Weights of a small GPT-style language model, trained from scratch on English Wikipedia.
Size: 14 layers, width 320, 10 heads of 32, MLP 832 SwiGLU, vocabulary 2054.
Architecture: RMSNorm before each block, rotary positions, no biases in attention or MLP, untied embeddings.
Training: a variant of Muon for these matrices, 665M tokens, 4860 steps.
MLP neurons of a small language model. Each row is named by its layer, matrix (gate and up: input weights; down: output weights) and neuron, and shows model dimensions 16-143. Each number is 500 + 50 x the weight over its row's rms, rounded and kept within 0 to 999. Numbers have three digits each. A neuron's up and down rows have the sign that makes its largest values positive.
After each neuron's rows, "fires after" lists the tokens most often just before its 100 highest values on Wikipedia text that the model never trained on. A number after a token or word is its count.

L2.gate185:458514421401451408462530486449550638514504484515490515508449486562500462568495418459480531458560560396428561458530462471455441528526516494560498474425410558479429439552463612508515546430482563343522494489545478510513572484541478400498555517513517496487507495562602466512423482511463472491554549507482459554502455435486569582485407494373563445439519447574481514484466546464495477525538
L2.up185:436519502484491463501516487509524489416484593484567512443452527553518489528559560443475479541477506415535506451524505507487488415455499512517509461463464517511489613556568361767478464532501535541499518569516466514486541532415468411488434491448533544539486496482485634490503610485503398516490515359545482521471507581402494482589476558499535528460530545551485463513454498555593488464421
L2.down185:422530550465483478503549471490537469385486632552558420456476494516520531532525552486500490510432538461502519506499467540516494410424573509527480447484501480530447603622545429749467528566470519548536544555486471546504458538439515422532428472462482544528505475460504528518535581464485431506485486386603482476465498520456484479512477594499463452524540549526515454511492461559568461449459
fires after: " p" 37, " f" 12, " P" 12, "riend" 7, " cl" 6, " gr" 5

L7.gate263:561610582514466412530492475507503523543504469536519560404478518479429428467538523498525455534450477437453448509470483507519516411513455531485544551450604499529522563409509477585516500525506462545405460440529507494486406388489459439543589430484502444463449602442477490604533486521472577430519527513539458587466526569632463506546590466432453561524379475440470541487525540541409458504552
L7.up263:498453489429535477539529401546520494524529566500530496506509439413534655463500441499560538432427484461506536511493609474497466545485460457515499530434536531587484541452433560491459481506539501492469560494548446460509636437426476493557528554402543607450519469431468530608562501442547522563407553542444443491614489532567511466359486403469402543543471537506503491447559444387525526500415
L7.down263:473519501529487444564494531529492481519432525535478551540508510435581484443516555496519504508397486479460517578459515414545521463476455513502496553481475499594487525436487519462451482560557529561629496441560474528489567401493480435502473496455575513440494577482476611486514424515481513469454526527501543436566499507436525381467517491485465520482474412439560452552398412505413555399414
fires after: " c" 15, " b" 11, " d" 10, " C" 9, " f" 6

L9.gate319:527486434445475489503564491518592509502470516493535516500585532447517437428489450383495538497525515525446503523534565562525449470574559400403525445434431429505455531474541510479523475508437580461496521483536463443513512500496545473515509447497515550544515476502461371452411489575472457484590485472430520511515457587449523524493481536520472490505487384426523480504532465469484512562424
L9.up319:509545511480597507507498507480544492397445581464498518473576494471436478506515541500521439501479547462547527532472399542512512569555540492389493429451472593542479515489408496478470486486458551576501477528531622552502465530496530520501541467591489453488536626483519549584470469489552541454450534546566527597575521434575548569473527494506531462547495533504556397593453538411517515504450
L9.down319:500490565451495422505514523431511475535453565572426503484408520461591592475538457504498509506494402537426445449452502462486489524420469391529500523616516547375455504543545465489420486615507419562462543557495497521483471427449539478570488510507413528498533521489611584516564492493544554593446533402437478458409397411525647469510435456442484507501615514514489554487360462477487542467546
fires after: "-" 34, "ur" 13, "b" 7

L5.gate356:440466486459587565528469494507518444465514457593509520507499562485551480519496553443589556429456428507530467475536448484545529515548554475457565495478482550573432527460518483474548459420521505468486474544425545545423470451499446539495410477479500493335446524464467467493414552554560473508521452350445481492491597500467498380435504563538546437491464522504489420540510564511513434514497
L5.up356:501482511464526478554467432461510520490549487588461461510527513450545478541489529489508514433539534536413522446532499471511533513482563541450502510463571546519512505490552530543518586546413458483525532568515418525521472473504602498562432369440532537470467451487456562468581534519491507431524459508467460439518551391391487481477588534520520569512453480556536497458557528537445536472506
L5.down356:547435553519498410532572442480511594478544565509524471524458471415533495529452498603513546404605467458471510510556498436509525475589441506464602543444502552443540489555467523526488495598510513551448515509512504571431505561587517483413496566483515532548485517407470540381561552570435432534555559547543543386446567518558467584627478462515546519476548504495457509470541449568568473492524
fires after: " M" 19, " m" 16, " p" 10, "m" 6, "op" 5

L4.gate477:480542498425520533530502543506469508447471511521544504526400448524489588598441421514529516626533460472502543472505442481493479496448559448400518584506462517486531519533555450435636523486481484459388440577492499537492443443501513486533491484466580438387490534537460475497494567522460455546479467522453458526550490534469409398542389535465482540464446409498416447507461500420500490463545
L4.up477:512399522434486494603555571503466508600443571504448524361496463606541521600523532464444473469522556568416589483563469494519420445484484510607512588539499483507478498551476470566482566461547484542531505495495541528512572413497453468579541529567496496469502474515531418557500501475527467427453432523501503564480466504511369490427448542493535511558558521566589537495410559586505508535488
L4.down477:497518502627508468445591497553500528517507521507568564490508510563403564500486569517435530473479593489507531564459536473550525485542623498534563553445538393497539444456494465634480533413477547549583578530441512338539503546604433476568531526549483531499467517546563549514493506461477471547418381539536473530467577495517525569398472541514494521505482436530553570509451482505477520484470
fires after: " D" 23, " n" 11, " N" 9, " A" 9, " T" 6, " F" 6

L7.gate276:523309532506493465556601520556567548523500570486464643412535491499463552495489448552443482524577509470488489495592497444505462464455442415612522577520479521496460566613496532510474507493514436494478513567562514510465486478614470457519523603469473499608462600541511527469488504429552498530578509484468433459486489479450577514455417386510468431532520448526564486526604462473500502502482
L7.up276:466489436458573515542478498507413441425490611483513526461518586552490518449528554535552484506515374497462435478521438528484483519425446526528414577589512530479475636469512512489554436485540519428491516476523503583480456516551443454495484340538472432464578583545508366472537594495441521474461496472477558558511514549428507548414512602504466497451526452448530535472463503415491528549475
L7.down276:500516542549552600507500487526477496525527641497509514461648477515536603404474507400488516576526544539493460547352513482577499449494548481470465548546542467490480558482440534610525490540508482527542507488542498471507483461535414449587466481481451535513450539573529531520496550551491539490510515460483471446454444557481481445538529516562535510556455455521616537498588469416515561451551
fires after: " f" 29, " F" 24

L3.gate713:556537502459434447547478476523431556502420520533497424505403574552617498526464585547453489507451470486490478439428450496558517484494525458401468474533575582543608485516528507484561431401519461503507503497580480466451527464353460555590447523547531524455494559501495564508507497553533436553439477380438451498465522420489598506481492513516447524516440396570461554414499527535477576542518
L3.up713:580506508518488519520494438461507421568465515435574532533506517507496528477461578460570542459453462521428486547567426467584541356528421492424454549536570469466482537490502459432514497528470581519509523540475605490534499453587528436438474539424479551484473428514496479410528543478534556455517504527490477542408488505422579470460459474485501486496468471507418485560461513530473476525418
L3.down713:583573486485506556466445413467408444498481435446507469523551463409530559462504517426465588510472508432489525462552406437508483538484474544527484490569508390516492559473541508440514488531530541392508534503484593520465449523595473453460495537487414473506523505542567503450566483500490574494422497549505423453436519502473507614507541532511633493522574532481490480478534544508471499468467
fires after: " m" 11, "ag" 11, "ic" 9, "c" 9, "ac" 7, "ec" 7

L4.gate697:499499473509531543509415491506503545508456463534488461550469452440464539502486435528403509421534414485471513411504571521472512496409521509352493432595492492409482574478428418461538422551510546455519530475434426512546574515540481485530443580507514506564429511574532471483449519558412492448458492478443455520436457456346540519452483527514436520404572476497537502475432568539507542441522
L4.up697:504501484429578502519502492521513503584570564450524472455583496446513585486493517512514504507552520502545533558522523489464521445544509537479494491572502448583426563473505569510528561513470553419450487541580485502455511527504483512493530570587489487436606452535450466470564505458458513498503489522414532497479377526490418505547451438525493484449590503532508484401493516455516544482533
L4.down697:469523464559591555512537416437496539488574490453571454491559563535556532442433455484495481572503547538543604521522550479453582450397577572445423536511524398479531521429503516501581489545457420502479522513479461528600470572518435515504552540488422492430543488490492475555466573448475578441429450463468554461498386527454551480437485424527538582459487398479525540491542427479514495573491
fires after: " m" 15, " O" 15, "R" 13, " M" 7, " D" 5

L9.gate273:469603535437525442500491546485555549544465588487564489502530556594437470514537491510545482530516514485466584463499529458424504538499527588567510529535486557591459543434473608524505501571461466567467484476458580581512412511455533473496430455488466443458565474485494451528434522521546466513482433547538484542451458519537631481604535631482501442422591561476561466438532626557536550532501
L9.up273:605431505557421386397452459562420456431503502417484481520485573448540447569525442428537535441492502440453499500413521503531489415498538519437481533470502557543438406430607501512460468515518525516413470571575546543457535486407382486515569499506533568535545455438511524444514452493506357442459482475558548494550493484524484453447565466588491469547478439513522556463481424412491512456535
L9.down273:469520548473541560525521511465446478435492553558506531542544503554525533404390438411496574454420521548513449502435447436488479514474536475532516468487499544466488506525608585527458442521562502496437498503529467488512605545491568475425506499440553558555540594489525520510426478495471537533416465418487552454387489568570692475511565443489491546525558655531474549423464452535470562436521
fires after: " H" 25, " K" 17, "-" 15, " " 12, " P" 7, " V" 4

L7.gate822:496492510527564555517504512566414531517565531445480476354542397497455476474614521482510527454494577476529539464465523523433471423448516626519566509470506511654426499517445559540464540394507510418548545442538549497565481502539502467426487509493515540491535438565462497430473563545443497454473532498541491528484525477543365567494504510458502386523506381482432466449421463497495545548484
L7.up822:546521478494580431447424499454433504466654447471501478437471463506459511585505513442471555472519544477507478500448476534482592480450428449596648529540498570449538466372511521558516528433440434523534565429483526520512545508464526511583533501463441447516540458504467515436512611489427448471391638517475492534491554519577527471508516531469580559487418483498512492461580493583566505532512
L7.down822:551427539421494464460419469484524464553499552481595495599421484588468492524515483532521538512462471537600454488474469462562553564457491436529453502553581450486492526550586462487526481597481553481500491478522470488550536464470505476558492434446581531543486514382598536518487469548542613460482483481500478444593472501512611419533443547541509593596516486457446489504440482505431475553458
fires after: "l" 14, "d" 11, "b" 8, "st" 7, "ad" 7, "at" 4

L2.gate14:520553566458576548470542431481543482511520611524576471459555502453507388522541569589556509500465429436567520540446484393482510479593556455530430446573410390510512512461412581466451506455547462547517474490525528455572427581423497524508518479477619516452439505515457469505573469516441531422557544440608496536483468459459465532462556497523469586478435518524469520545525540513460469463461
L2.up14:562530466550471498469562531496472491533446513468450522577534566537476495542418504367535449477488505496544540403558446500454489500552471516484477472504508487453548482501511508505495552508506549525574473558587467433597504452464492583552510455459446546435568505538462472515482543450605421489395510489430510497569497487525518424504482530517482582442493455495507478554469546419417433491505
L2.down14:499523404527492537499573499507552554458469482440480545575450517472495486481542528536491536499565344478505499611484504455471512523468365488517565597512451486496513505446488529531439580571483554640539425561430456522564517436530522482460469426481495496379595491418518486427531506472521464525467589485509474495539479601463428590536530434508527501486539552483515492465399456527441519428443
fires after: " Mo" 12, " m" 10, " w" 9, " M" 7, "ress" 7, "ict" 6

L5.gate322:491510479563553471432491486578545590490469537544519501552410489439450618446500484496529612513521447488521526504516518472468474527521506508438489445513485485564429447502470547531481517454534436511524548525521529451481440501508539499480390410472468545523465505498465510483472430475562561543544558371552390495391487588467521535430522544499516489521546590539501507409423558536420482530518
L5.up322:550470429648512460443490489551601483537443539475473568446466493498434448456533590448591495455462481503511475467539530551495451485522554509569574361531439548529550484440462473551466539463517584441512503486517520535441429492540560540410527482507489528484590507499459586431452430412536481555530479514478532547430533502398578584455522487476513458476461532582478408463452543451510466543508
L5.down322:481520486422484508568553477528541473464502525491574523461568550475547362466504475532512438458524513521539579536501408468531534475445476562489433579443535511427483505521453472484492405601578531530507518491471437474492557516440449457607365454462513476528520521578496493514505501570545452528431457490471533494526518479496611475516486485488527469545406423500544547521493459457558522494431
fires after: " C" 14, " c" 11, "200" 7, "p" 7, "-" 6, "201" 5

L9.gate211:414509514506509502461493524535446579431470465488488508438611466490407416472503502560486557521520511551433485552474481467536511543500576536394543468494489421491515534530379515430477539461479526468577520429462559478527448479518530433397494480534452482584512492532593471633526438454515478467491445489474377475441537481420381485431504502462515527501505506550579472508567532549485516481432
L9.up211:585553442559556417468470494494511414501374470447528530607489503543505457434483494488492512494441602544444595521539528507551480493576584497418485469471492526499390562569526573404492562505456571468488431485499417609379547518481454592532546459520596550473442496494462497510414378493550512503515510463433559493546481454599586584578575512487439559407550507502538464459473572514525570497495
L9.down211:516428569504542561533390500467469480519498543537547497462481533497599509507467452453513558445496494524475547536505517463511540518485476476457476446522513576555433516477635455589529450527547471487503564519512529547426560492581548549626428482497508540502494540413477574480493555471452569486507468579527531461452479375401606526460443433533463500602523522474524490484414493474500461448543
fires after: "y" 16, " Ant" 14, "a" 9, "°" 8, "A" 8, "ur" 6

L4.gate755:472551483523465517476514509555456484422548409464503446544409478471514482466513587459506407481509433480554536544634444439402516540440539438598496466501486588455579538505434482579475430462489417398486496567401402592507495428567472472474489485522541543399436474546486462412394481506442402543523542470567492535508544475406461518455551471467447436535476477476570524623460480550496531474402
L4.up755:473493489546513457519462480429530451424515473477424463479506612468490519532450552569467500438501507536564500472523581475490555518447496527563567478496348535468513548539508493496502564545520545576565529437493462460441574499465458501502471464532472500503472556469552476525460555459601547498563496534530431581435564500465486539456462511437523543474428652469502452455440470479459475555470
L4.down755:439498484515486472565543452528544504478456498495508469505509603500558527506419514562488563483557526516490491502536481476472499490549530560510473449506372490447509662554455470508538527623578517547505577436534513461463503510470404457478478492505572544590429434483548608510603532561498538576496440489531487480442517443424508466459620497456527507524433525441494514540413523444491417565490
fires after: "201" 20, "198" 14, "202" 12, "196" 8, " c" 7

L4.gate494:642496523481553573519545576556543537539524458555533567435513418572450544526458521551539568512598420493531433492509539487531484511577506467546406502514567594454522498547523448475477509511458512545473527554520484553517538498555437472416542551569453529574568456487373474484565481548567523462520600508546446509474540486447380434439506410485511489489478521444568464497459516535453433510580
L4.up494:513525608649585551512481517511428597451576558553496478494552473512559501355471433487456517482536446485466500506496445485521463456530473633464412454559498592533587507479527515479501499499478523543580537460536433425504427531615434502480469521576458546469551390517420476489494478584558503426455486430509480440622456578435562503471436544561492504474495454510600538470435480589500540552454
L4.down494:420539517538478590512508522419504519436597615531546409501549527430521494538462425506435466441431520493557525498513579465524501452501517587503512523477455406573511460466495487428492464476476512473564541499444520397458511528504495446427391484417506467393591406560540449421424518479488439557541527450437512498520459540522543484492538472502509533466540478533546564427438495517573475527459
fires after: " B" 25, " M" 19, " m" 11